Weights of a small GPT-style language model, trained from scratch on English Wikipedia.
Size: 15 layers, width 448, 10 heads of 64, MLP 1216 SwiGLU, vocabulary 2048, 43.6M parameters.
Architecture: RMSNorm before each block, rotary positions, no biases in attention or MLP, untied embeddings.
MLP neurons of a small language model. Each row is named by its layer, matrix (gate and up: input weights; down: output weights) and neuron, and shows model dimensions 208-303. Each number is 128 + 32 x the weight over its row's rms, rounded and kept within 0 to 255. Numbers have three digits each. A neuron's up and down rows have the sign that makes its largest values positive.
After each neuron's rows, "fires before" lists the tokens most often just after its 100 highest values on Wikipedia text that the model never trained on; "fires on" lists the tokens most often at its 100 highest values on Wikipedia text that the model never trained on.

L7.gate948:146066160120149071116187141150120074068172122131181152151152146134150075154132160168145119167118163094112110147114120134133080174097119139206139126097149083075163161092119049132102115078131093136119119129092077125092163102127155185135148100085137065125131082079141156110117197174134084187
L7.up948:131166106101194144108117123129116169073102059101146142110135182150094147101176170139149210134117092142146103161141135132132191135133146094104140172136167171142066102110171077130121158140136152108146119103150062122112111111089168122145124190075099104175143111146101130121148100143090114079
L7.down948:111072112074152076143120074171115205133119125105149122121131121172087127178134160047058131106128127116110144105080141101119106101087116129077159173073107100196039064142206077138092155150152140129103093148122087159109128127148121122126093088135077099138153125142054189135149164126116118163
fires before: "mission", "m", "mon", "mit", "ed", "ing"
fires on: " Com", "com", "b", "om"

L2.gate497:132131161085160143111125081183106108174133101124107093119156148142100121132098159141089144143111179183097120117094132142113178125138120153175095163183073118128176118126139119120097084174179111144163186135122161142109118147141137140078065097076084147075060103139189078102150102129120111130
L2.up497:127068147091101098150121125201109142117141186133168119145095099117065149137063197124099155138151173105077160125126150125112097121186114173138107097150076104143170119121139169107102080169100142070154136125132133105131139095208118166096100141093094089141094122143161137109134105064145054090
L2.down497:117088131149097159141146146173101134073076100160078114108147079129149150112148175150140110146127136090141152087135164095088105135124180124121149104148145121132178155138120118124109090157075168052169157115132119117122117114104127153143132129125095073143078098183111179142143096101079160149
fires before: "\n", "-"
fires on: "\n"

L6.gate629:134157146123131157073130155095163136109124207141153086139154099111169136138111160103142140128106115061149084121130153041174113141122108166143087096102209100148116132118111123193076130106087119159179150145048141172150155132151153176109138111144145134187164120138122113153117106092157200114
L6.up629:145122108099163076141165134106184168122089204123082099121165185128154124118116092094193170112113107138134086146177126169136179086172148161176116136083129137132174155147167122166137082148106167142125105121091113106111136106136136117097134153046166090156115137059114125166165206089165152144
L6.down629:120105165142133169091107102100134110168159124115082104137138193126135160142135153074124208106104088119172075142084116143169079121099144128160164187119107131072158141156117126169093170137147141118141122150114143138109151158076155109163152037144083152133143152141138127170131129144142101095
fires before: "id", "ment", "ar", "it", "x", "der"
fires on: "le", "ur", "l", "re", "red"

L2.gate1168:100147134131098117147134074139174120134171128111102107100121206135173136145148151175150113131149103132164122173110123125027093143134142133156112106115070133160043141150168127090163144147114090139142114129148059106151150101063145128126139128100091070157106182134140161102109163144046085178
L2.up1168:109087086167166068131046107123203157104056144113151120113140112170177089139110155166132150108151097098143147134138102107091095143167119165083109120104122133157103106106080097159161118105123126131076085125196082164133146107158132133091133155126157169170106140124154121087131087155161116095
L2.down1168:165078156142147181130113140087116166099111159172136152144180073125137173096124103129111139107126154108153086098114110118130160235135127149122113097157171091117138191090100118157144163156083159121111161184118170145138103205204109133103087137140128211134185095119152110106174124124164138087
fires before: "\n"
fires on: "==", "==="

L2.gate960:108148150173130162112116146133210104152109101139113075149191136132147094134132110147168115147101147122115144080158138137058066160126168108167086141130165097155151093124140138129171112142128142144119133052096098068136132111107121182132125121125105080144200194098110153145167156164146104116
L2.up960:109103131152170074124070173079141144140170146131151121148048128123139170152098176175170118124140122160033103118141118117109112162195120116155127176093145122117115114129122126142139051153106093162141196139115168111098135094143138072133128079107122081090104142141113159125166105120146129113
L2.down960:109139121123166085130127138142156148126077123173145126144196067123093166097106148138082174086104113177110084121116074143125164108150150091099126118114153124107095118205136117130106087109162155118120125183093187163150118206111165078103161112144178158138083102164164096051109149061107168097
fires before: "\n", " ", "s"
fires on: "==", "===", " ==", " while"

L2.gate820:117135065076157125099092117150137172123114155122192086101161130103125132097159129108143161126162138160132085152150176148128133120143129125151147098071113090145095111095121062123083109110152105104115218086185113100109112130155145160164146156097154231138145140136104146181216114091114083174
L2.up820:140139154151194125119163153152115111108148111163120101182091103155093156105144071177148076178106077206128131180111153137129108143130174147115127157162094108155094108131132091124130161129163162159184070118131156140097161099106166114114123079130170162121081109106107141125098100161189109091
L2.down820:127094125153108111114179095141199113134178139122145118195136135132126181076182115117144097205096129123150109160166150086123121138093159151086074088121129061159110208189085191083131145180159143091111083106105149117188115079074141129098123099097184167087125080146106105164126129091136171170
fires before: " |", ":", " La", " For", "–20"
fires on: ";", "–20", "→", "18"

L10.gate712:077048151148158109167103162135118117136124179143094130125170113097143191163095190147101213159068184136044106142085127147124166101091153142198159144142089020143193120127163092133117142175140151162216145123077147117117139114160111118110088109134118151103077108108079116143147111101112101198
L10.up712:133040151134131107170153115122117126089148174124107098167067111108160107170125136153130127117160089102101061095162127154126228136118101142160153137162104096148117106117155083056115155094110164146145200120121174090134144126142110106110128134121126157113076095114155126083152078110093090134
L10.down712:110063159123113147080194165137123209071141132133151136170115117148121123162115175126120140113116153056185114161156114164158148155109143130126182110110152155169166076121130138129062158162129113101150126109128141150164125091150134149149136155138068128131127197158175097109135158137074096081
fires before: "The", "\n", "==", "In", "A"
fires on: "\n"

L2.gate1066:130149108112092146147208139143128099100103126147133107149154145177110137123161174059149123147160149091178109132120116133184123118095164159152144145124075118141138106165145155164175097086077188122205122127102106078137129127165054111117120143097120131143238105108103129173105135110125137103
L2.up1066:069121140140065125047090155147137123093117120100117158162146109116152121113128130160131140097079118114133131168145109101082096141178041141070097105120125155166114108113066123133177102121116097145094097138184083153097130147124192115090153154097182108168123095117098115151140143091091127134
L2.down1066:134096121089111145115156109136113115141156092134137141161095139090146146106146174125135159128111136128186148096070139086151147096129196081127160130112123192135099143068110140162101092126107162093126132159136092093107165140134116126084105138127074105158188132126125075175103136073125157161
fires before: "=", "===", "==", "S", "P", "M"
fires on: "\n", "20"

L2.gate628:101093117087219118124114075197150132133111141123107114149136126098157094112142149173155151157106138099132096082166167161099102110148133139108149124165156082153086147155125094099148094186091109124144125090159151141184135116165118156077143082047151111085115148167081158158088090103086118115
L2.up628:109074122131102089155203155135101170117110170126139100095096150114113102115146110120165089146184112169146124203132159141060128140111072174151154096222134110123139129101118180116096097129155139097123151093094153120063133126193137150153150098031108120108168115088218103122147137157156142147
L2.down628:139108157080103169144125132171141095096164132131112131107118111103144182147132147152139126108126109091165167077116185145127116131132141119077156117126109111125160129150170110110133134122132133141142132135129125137175115103099127124134094089141093095099113173122139149143134114113145128152
fires before: "\n"
fires on: "\n"

L6.gate265:103078144141180114121113067107183137110100169174117161195113153135131079144100172185157097167103105100131099148153227120085140194156140087128125162221122103147135126154135133111140170128088121138177133137192112157122143180163125065174105128144096090081117169149102105152127076085136139124
L6.up265:108100200131165072067154121054147141118186132151145084148125172003093155070200150157134113140129109145150097119153152172107131118105109169129133077124143078144129128151137109169049138141145082121083158132138150100166128149110091143125100082067123114130156111143129117152077123111086105095
L6.down265:116134158127098119140155174149179128149190065144127112138095088110132163120175135179168175150104119147184096072126175131137085135102093168086155081139182078160126128111130154098107087091169117110131130091101153098148132122132119094133171115045096097123162144128119138149064129117094134145
fires before: "\n"
fires on: "==", " =="

L2.gate596:124120088143145140088128162105141084085104118127121194141101146131120105191169111190090131096137080153147121149101101103139112171074182126119088139202157096126149128102120132121120149081065119120175120135130181157185101172206078194063125103138110020153155197131142107124127092140148161107
L2.up596:124076173107118166132137157130174123126056101128075125088072160132095130139133151174125092065116102162172103137086159051162062136083150192121105168197139119123152119116069133125114063131130111111204117144118167161146100150177101137120181131171139100119178170149142134129154096151160163141
L2.down596:144102145163141134123181103151185134144084068137086084128130153146117128138070104126135141112169120153146142165163141110159130091128132140144056169166118125176156114132101115118059108144078112115144137186113116097149105138113120111129130138118105067125120150146134161131123121062170124094
fires before: ";", " |"
fires on: " 6", " 4", " 5", " 9", " two", "3"

L2.gate1048:099143135119191115103153106143110106134172117090213110171148140069119104121127125184111160160124182156083164112066124142140135093158129076122095142073176133137153197125085105137144082134191071159144090113130126133103176159149123100055123109143155102076131058169098108150060148138100148076
L2.up1048:072165141174122100119087096146146117088098145123153104099152128105111097126126109157107097137170149160088159142131129143141162124156068112117099130166105103066139131154136110113115183156128081136104136068157126114099136168138125122118086159122116074161149152171104071131168105174099161137
L2.down1048:160136098169110132137102151091177149115141134074148114135131120175157078128126113079126125158122138162092100172112133164093159120120091117157119092112147123132154052153135131080179070095154126123152071140100188157110109118121178089104183116099104229102058112107132131080089133152104094117
fires before: "\n", "-", "|"
fires on: "\n"

L2.gate187:049170201124149191138122092171122094191133150102113134134152137164112165149134096194152136140106103082157112189117067120110062155054105083159148154125118165187092086104097188148162138115150103168119102106153125116092136088124153040128106097126098089165174110154102123135084113114176072111
L2.up187:119188157168149125159078132109128144172133114123148112087150163103117127182154074143142154160062102136139101178144022063120113134104085123169136157100116164112119120083096096145157082092136148221091105157137112105104084090103118070171114139120123124183112165213162094089140099150175084164
L2.down187:134132165182130150148079163154105153144146151114109151096191143122133154144088103117159079093111124110136077096145059036169117187135133171130055181118121110143121139127119109155125146130174184131098134108101124139118095188086143115138128146164140106165118116140154137108161086142126060143
fires before: "-", "|", "\n", "|---|---|"
fires on: "\n", " =", "-"

L8.gate719:157119146144188123095149155161121160220139154144121173186125165112140140118104153146148180137132138123081099115054173126119119138170084107156181069158142161105140162177048182059154108124154154153128151094160103168144130081149155162126127135094104133081123085102117165107157099147117143116
L8.up719:119098140139141130155117126124102178139093123066126101134186149143129126124150109138103097167162113109170142128143083152156069113135166170136172127123149136122156084111182120084098106154190112151164070065138168114142129115075168118125145131163129165121058115186109091146134146135094116120
L8.down719:132133126167170069167171145131143167156110174153112152105156121200157100159174123161113134141181157120155085109128113121091130196067130199131142131159211127108118089152082117036138170182108079110125105156122145150111109107167106111179118137109132159131166168148131151091116106149082104176
fires before: "\n", "|"
fires on: "\n", "y", "u", "ra"

L2.gate712:058083121125193137175105127125160106082191134088140126089144139104157069137122152127083150083097202113110120141176137087141143128215096126079102110110131063097157079115140115087135067189106096080123130146164149143108165124138122146120133079140119137120092055137063202126113082107120160014
L2.up712:120110104106140192112087149120104099132115048123174157107162163169135202138147080134173130121118178103129133197099118118148097124155091119123137110076077161128150125146052062060142155179189106081126091097121086132073118049154119146103109135105114079146130116128101167089157102101106114110
L2.down712:095138117143179112137129104124133125091106142044131147085117140119152070094126126138121148094136125185096141163132127078118104096140120078129124140134114098136151066131129149108141118169181092105140111126231114154099162146149154138137119081108127158087123124140129120111092063132158134069
fires before: "\n", "|", "-"
fires on: "\n"

L2.gate948:149164187170175129097146170130145144179072129074181159179089066076105106096156097155117134133120145165108114109136123082102121116168132122179132115082118085077128138124083113156111168129160058152091144112179108141125111125133185137090084092113100124116158128181128127119094121097141135098
L2.up948:125114146176103122123159121170068116147145105108160069163126146156128053138123096085124134115097121107131096141150157132184132125175144135166110180079121153159136125069131158135115128143157126144146097149136174111070071150149154108118089157081139130133131151138129091108116165150201129128
L2.down948:105138102130096112136096100153105097145202105106113105160069128142140078121142097103088124166102080200113151164169067119150140137159224162106149149113114106071142108149161109098111109146183088104160086114154168153090107092120083121122131114106121107131135079089128113119125176071138147159
fires before: "\n", "-", " ", "|"
fires on: "\n", " December", " November", " local"

L2.gate409:119107103133162101125108163106166153106100102147140128092178186115137130159085145126154146142082135131156109083116096135058129173155104206089135132144202094145098102081174132115111167214181167113094104102120182156154188111130147137106096173136165053173094109152065094136169116150113181145
L2.up409:077120086160133155135042136133165134134131088145153174110107067099155098130112127106144121139088157073144172131190128140104106203131124133083130154129123121119121187111151132135174182120191171155059113096180122088146081083166137045204102115129121189139099094164117135124148152164129104136
L2.down409:083084102074135110161075111119120079165123103119129144205150153153122112129126123165079162056144154156114119141155106102137088041195170152108120074124131115097116159146137138152153165127082131101119124084182149155136088093155104104083149088147109101165135140121135134151158129093130156075
fires before: "\n", " 18", " 19"
fires on: "\n", ",", ".", "born"

L10.gate135:165153158144116113180164132092100092088175122160121111098143123131115111152087126160155118169122083061156136123072136101116129180118074110176105084112093124175160092079111093167098142117119158149082098081108124149075143151145115139136164115119061088161066096120152116126073099139126159140
L10.up135:198145170122170143156143129139054153122167131149195124110163138141154119118079151160134137135161106082162058122164142165158191118138100137147129158069175172166134097129104084090123156132143130115176176114120119120130140081138148228090127181119070122133109122126158111163125075158058109193
L10.down135:169123134117111125090097090153149119075098109158167128094098127143099073140172180132154181135086159144148137140135148140157133120150141134168107117140094127157173121118139135110128121118150143079193140128161137087143102136166193110100121167056079142170100125033093060125155170148124135121
fires before: ":", " |"
fires on: " by", "el", "S", "s"

L2.gate162:101106173118127118151155144156140149092035115161129139174110135132193100171188138139184157101150138126156130146095077158170136110059113163092064121170133093097109112147114135102142117071127089067095108106128136171100098195116086169158165168146180000090186177202149149148127085130177121134
L2.up162:126169084094169106085094129156115144189107164144066127214126061118134127151103087148163111129136090087139063103127121061102099110105151125103140124170106151133133065113099131122151113128082150148199142139163141122185134182175156125117164136175097072136112196109129153138117053157118113144
L2.down162:091110154143151110029153117107143172127069073143166109085124094131146165128139120159098107165095165178136142149138067125142119115088110123064128124091140156128186165127111158099114093128132080107179154157100085117219104124142107117154107093144118114072118146145141206117098144129151101155
fires before: ";", "'"
fires on: ";", " 6", " 4", " 5", " 9", " 7"

L2.gate380:114116205119115154173170135147096115122088171106097174086070100109080141091170136119094131135085089149101107140131143121128114153043098176135154124093138131119185154098138193214106178092090158126104159108125122096177131158106131144104102131089133152111120110037154110131140171149142165167
L2.up380:128198143127068161128095079149135107165150067109166074067145094103094138077157135101149137120111076096145119125142133119109156117112035148165146148153144157131138119138172180141058123080160160199084114122098066116147108109134135114148100105024092202094106099100131129115113092064087118150
L2.down380:120139158130077074115129145145082090158105147087212109127146122176173188143130160128152138136080053118095127208156112061107111134090114169110138194130133097105135107105175133113131082170134153149144074148081144137129123145127129107109165124156156140174142140114168131071134153091148169087
fires before: " ", "-", " |", ":", " Al"
fires on: " "

L6.gate93:101169155091132146102128092105153130156097065144102058126072090137124105171143116153148097150128126181068119100155162148174096173103150122175139149113158113126045119114090131148107178156117117108108079143106133042157185079177148145129132132108053088103126135168094138081164135112126172216
L6.up93:169129100144108179125158120118132057095116192123042112118053108117086160138112146107096137153103135082114110078168125085123095184129121114098141168155151166114151149137104118054159098177111124113128112113094118089181162133123188113171124127115141116087093123063139142130147160113075166152
L6.down93:153102134105077142125067107122147157173131112164090075142114092161126134161131145157156102173134131122123155115080130154076087210081063135135168155141078120112128108169132086138167140113095161127147102088174105103072131122165144119108098113200074151120122221149075137094152109093121140131
fires before: " |", "-", "ity", "ated", "ities"
fires on: " —", "iv", "-", "struction"

L2.gate298:080123135126100147184092083156181162109146090085116163137181168149177150134122103169125136128114154149169133152142095131123111142185119104126121120122097132156125108158087105099101026155163083083119114138136162156093146058140167097092091097133136076148122115098159133131127101133125176109
L2.up298:110103068142140137191091119115165185163118116072116166091184131131124137090109078166106171096084122163154131148141138121104084142197086105147105152139136130117143133112102124086132104132115144111085092113140111150097137120143109086170140104069169115173124098109168129069125081108122149158
L2.down298:121124112162156164137097122126148155131116131044127166114141157126145128113107098151119109132135114128133134119140139138126115143166095100140086149140165120124168097116112136149156122158138135132112094134160127162098130141108165101147129111114161132113100101127101120106130085148160163139
fires before: "|", "\n", "-"
fires on: "\n"

L2.gate566:154149147150102170061126070086161120162170109177183123108152149125140093143133142169094116133139091100125104140111148117069096148089172104141133151133062128190075118119181144103124185180166156161154150102114079141146175073110207119113133137126072182156130146114079131095115128146141050170
L2.up566:130181182101119132146166052124114094080127154126111100128141159115142167087095175191098127164141103088199139128137131030152062137099168104197165130109064139152090151127104111083132112137097139056101105119120165133095146104139180153111125136224048183143072106120116134086074131111134111134
L2.down566:020144160153196200158125102086082141052117131127102139114138167145134112112136146178157076095108114095112129136114100142154132109144147147128138132105131104133085103187095083168139165077111196150121126139124133162094133146162133102142161112163068135094160137104098114139160101160102062162
fires before: "\n"
fires on: "===", "====", "==", ","

L2.gate1136:145163115162070068091139127092158156213079109136062124144037153126148116134162125104108112135108097199063112143139166125067157136143185040118138121140103107157180175121160124143119164121098208108109172117107132123117140107101103073101080114189119157132113095116101152158145181161082127136
L2.up1136:137143103073150151112119149126154120140177115116103174133114123140167051140071174152158151090076149081135127096135111163146125167174130080099101125219117141166115135118117144130184152181183130117140136167118154163144106138105144145182140086176172115092173089071152142066071070223134115167
L2.down1136:137145141121165188122107145111123129238118122127138152151144150167136069095053156130126138108111189144183071147090117117145110121110086104122140055133165155177126126120097148116077150091115147127084195087139155137087077168202181126067061141086133083132131102069157095091186133125107137087
fires before: "\n", " is"
fires on: "\n", ")", " 19", "born"

L2.gate1131:136105081117099123101117109153156139107212120145155113091146108135064186114119112115106134200114088138131150131096146129071141119130116120116133115123160119152124123139123125104070118165143085182118114110103119132095136083157121141145096102094076217105120143102114137148115159139104186158
L2.up1131:182036108114166054058148144142152144139193135178189147130163092112040185116140148123111107182124088175041145132137090158122121121108126131108098109147159061127126152172124113103118104191163111094145150134106094132107150083191092136133080154137121159140083177149113150144158174134110105139
L2.down1131:148145139142112096138091151190137092125150162113120125164129130159126157146148171157079178167170140114085144139159106072093123100153134123103077136157099135153115100121148168134147105193091136078146135171095123090107101174118121129187121224093136149095126129149140108146142106103123181188
fires before: "\n", " La", " For", " |", " "
fires on: ";"

L2.gate861:138166178107124207126124123142146098154201078169160151152092113082106092052200136172098172157168104113152147103136110118106121126174146084132098109128092126165162094194179156163109140120151054182106141104126079123115091121127157133097088053113175190036157108127109136158154154098091140174
L2.up861:085161113128139206172132119084134086086156087118148146152096097083115146099128129115080169117123059144132122086154100128102127134118146064145094114105099178122161130134161118144117156163131137187059122076145061108115126100106115151154112089132134212114115092092125114142140201167141168174
L2.down861:141105191119132114070104137100068092133102114165157088114096088114117170137137184132122134176072097097152106179153128182125140195127091122146157186133100078151141125065139110127091103172154140123138111141087156136068125118191151094102187189134111158115169071152138160096111104139141153109
fires before: " |", "-", " ", " Al", "\n", ":"
fires on: " ", "20"

L2.gate686:141108146129135177186137088154164099164107178146089158163097139155100066170117174175180133063138096145151115125114076106116118134115112090120177168130163139111114121081143102161162116114131156137174151168070157112076137109100214127082111141130122121158129136149158085152138112143139166073
L2.up686:155102151141141188221107079152154117112097175138097135141093143164121095149120135163203155040135081168158148136132096085125125102112110099090210189129164162073115139099154107146144123114108184119158159151073131099065126147072169153092115152124126113182134129123168105138139117144157168077
L2.down686:157131147134125176197152115098135079147112147152108161150142129195132088177135122118126142083170138152147146099125075091134128084133103119021167142122152100127136100120125134127139105118153122106134146156071119146122136148112188130131154116144142131120158121118152103141150118186151127072
fires before: "ad", "e", "re", "ack", "ade", "y"
fires on: " tr", " st"

L2.gate544:112146111143167142172103115176125155119126108136136156112115124129068109110148156081122068108131172066145189089122106125112175144108087151125120117130130171191132133108149065119118153147085107153120101145129134201122140119156106122093117173111114134140117145152143172178130128175092091175
L2.up544:101141105152122154189133101157134139095119097129128157109126153126112080146133154112143088113145113103133157126155119131127185152149081154111125112097056139176124125090132079184112146120098135126120119180086119168118129123115134170096145176131093129143104135136139154166167131221131166154
L2.down544:106153117131156179152133124165112139082174055111140163143069154121096121147117151098098090135153171099107192108144068117104172121113105161111140122135119151131063129081100095171129156146110089123119088159120081151143141154154120138110151112100122136155136096133160173171123164199084137143
fires before: "mit", "mon", "mission", "m", "ed", "ment"
fires on: "com", " Com"

L2.gate661:103070141148161070108110090150145123225098121154129134143093149102107150185060070124168156136141136144044103130099096133102139140214146121132149188121111106103102104160228179111122082169120135102168128148115117124126135136181129099080170084109098115171059139130139123103172155113071122120
L2.up661:142141103127170099114116072166133106170115079186199131144166163168109063139062098147134127109117149128084168142115152159128114131111110123071107107127135119176041177111219145123141135169147132066133142105136140114135136107175125105117148111128137117190092177100136158064131152122077048089
L2.down661:099158160153113130137076124129141157150103142163136154152147146077103170120142070107122113147138110110146137088110120140090093125143179125125173146138101127090106117176147161148110111161107105120117171109091137127156139138095137162141097136136125139148069105152136154116121172126081104136
fires before: "\n", "-", "The"
fires on: "\n"

L5.gate296:098163105109166106126210080110156132131132115123119135084156109089121091112213143164135078147083060130149135113109134135102120124188125139108140149097142104111204128134146078135120113192130160105165204120137106155154111146105116138063134112105130079108122121068104176143111127107127122171
L5.up296:138098155116114100115121067149170149090138122105105086089157113106111139115085125081120121060173123224056171088158042157131161113104101089151115150076109126146179128160133156121128113070116077192079138099157125148133128102132163121195170138139110181140126053148109127142175074171137133145
L5.down296:117136148152162093185159175129101130129078109150110145173134161138098123142123119163119085178101147121182109166153189136150136156151122111106093128162128057175115103165090108139148096081147101083174110157104135166132121148145175127169118137134179171130148136134116106147112098143098115098
fires before: "\n", "-"
fires on: "\n", "ie", ")"

L5.gate430:111135142174147106119149120123141183173029121136143090077195095117215147112179126152185087174155101112052107127171103165142140185098135144155174066086097145189112145107090160071122165135117156135179156092098132189073092156103148101124132059122165072096066155150139141098149128124095063161
L5.up430:083116168153105072080150086119208119071102109119119175169092157151233152094029169222150194161121144108128185129161117106064129156091146132138073136126187139098157180162093090147108128163148107106117152112147111155102093121063161111147120114122122088124172160109121119128124098138139107056
L5.down430:138097159088135147153150122133118168108096079175180195123066097177156139079070098114145168185121140174164148077082131155101132148105131105128101156190154042167129094158166133163168067118122087139102158158161156137102178134128120118102157101074166169134120108134148137081105126117071159089
fires before: "\n"
fires on: "==", " ==", "“", "["

L8.gate1188:092127198051141095094178135097130130144152194196105129172170114141050085067094165134144198095158109121105135117097165138119133217118140117172175124170101123180146121171182075130111114181159130135125110175112158116107078152109138100064127143129129110128145117174084104143137124124075138112
L8.up1188:073087193091161072133133104117119117072140117096184127162147151097074084129083103161106119109083092166106116145155101140129153142148116139130071148133121124145099080158123140083116128110150061147151103162128191146112092115112130152105114095107121104152152165159119110120117105154085075134
L8.down1188:162115154107137085102072131148135120121114093091158083142163116144124094118087131146136099104082158156117114134154141155128095176144059126122121123162161163108131143150112111169084160178138109153094088183122157113125087195104149064155089108094095129174162165113188145173102158155060177093
fires before: "\n", "old"
fires on: "==", " ==", "h", "\n"

L2.gate477:063132146142170150144106177109076153073162105093130130143126148145134088124161116165108136156104135137115129134060151130163130128112119116117128094075108117119095178121106089078126052122092183092145119097118119170183106140123100121100077151160099109153112145110150182087153153155105116162
L2.up477:096137131147129174136117132175056125038185114036089183135120127129112093118096129129123162101116144072158140139130137133164106097119068130082131122111060144121140150097134123116125160128120135129105119149160117154164057121099132078093080177124092101149163122062110141136142099157135139134
L2.down477:063147116141123152163101145150095128027116104087133137107101117101082078154065105120103095112113144113141149123110125096192086177092041112101150117092103123165101131121086120107098120142133134126127135124116105137180093148125135128127108098125123147159167097117148129136180141168104133118
fires before: "man", "m", "mission", "mit", "mon", "ra"
fires on: " Com", " Nor", " South", " Port", " Pri"

L2.gate207:119134163109166116167106079144136101171148149078206083075103134124135090133096190187186071100160130067090227076098110135052134102181181134136130154146093085172067149094157108145158155227123145106080150115153104104124086116141200104150108104100130108151053140135098123113114138121101136128
L2.up207:127216147173148153140143114125176092055188171062161162118148145116117150117188132140161170099149099082138127136112174058099128163145147096138140146120095106201130155111093111123119159106121086137099091182107208092101120098136167120144157101138142073093122089115079113143086129095104124087
L2.down207:118109106160176124188191122073105150114094113173126080085112131152163129151108173096157108122118132133159142165151079141162139097165127149068147081152222140127093096158125113182114113122120155088114179144108107130105134177159134090100116143145129126127113174149079134092101121138116090145
fires before: "\n"
fires on: "===", "==", "====", ","

L2.gate729:167109169137189087117155135068123101164132111102126105074085108144106130142134148173094087084184051123101174108167194129073114154143127098098129150199124078108127123166106154077127147148080154089119143138155114087133148164043099070123112042130130079096127107134152108096092159132077120146
L2.up729:108135103130125138074119154143164184161122112140121067137190135115115133165093139163069148136150105140151118114142116085110056162127141135077129082082093138110108105174214121051167175177108115167119133086101140129084123102099114144140117097149139066153138115079201161096109105134157084167
L2.down729:102145106110163123111122100080101096106114129117108141107096098166118106094131116151130083150066148124143050220111114106118110114097225116072114153107116092102137136152146166144126053141194160122114113108084162097202197151106112073093125121142128147132107116160095160149114172068132127123
fires before: "\n", " 19", "y", " 18", "ai"
fires on: "\n", ",", "en", "ir", "\""

L2.gate985:165153160160159149175123113105105112169156119149157160166129204188114202149145118169127168131174097081144123125106096145112148145150177083123065120090104152134163137156143127176137123091070136137150107131128152171105100161095115086174127120101195097141083153134131178113137158089088072119
L2.up985:121147099133059120097130173144123128105129097108142050094144133165122107144089204094100145131106114116147145142113151113236104173166110156141147126123111114097095155156128054135086085120118159123246149105130053084073154074122132163121117146134141163156149112064127136174108150104096150119
L2.down985:139190104137156160151180108128121089131080117128143145135198154125152110104106119126145133103144124130091119048069194154098076172106100084100162104061147158124149195134099108147131110056101124067111113126123079120133097192062126100171147102104136101147101097127161059154118114086136078098
fires before: "===", "=", "==", "S", "M", "P"
fires on: "\n", "===", "lin", ".", " career"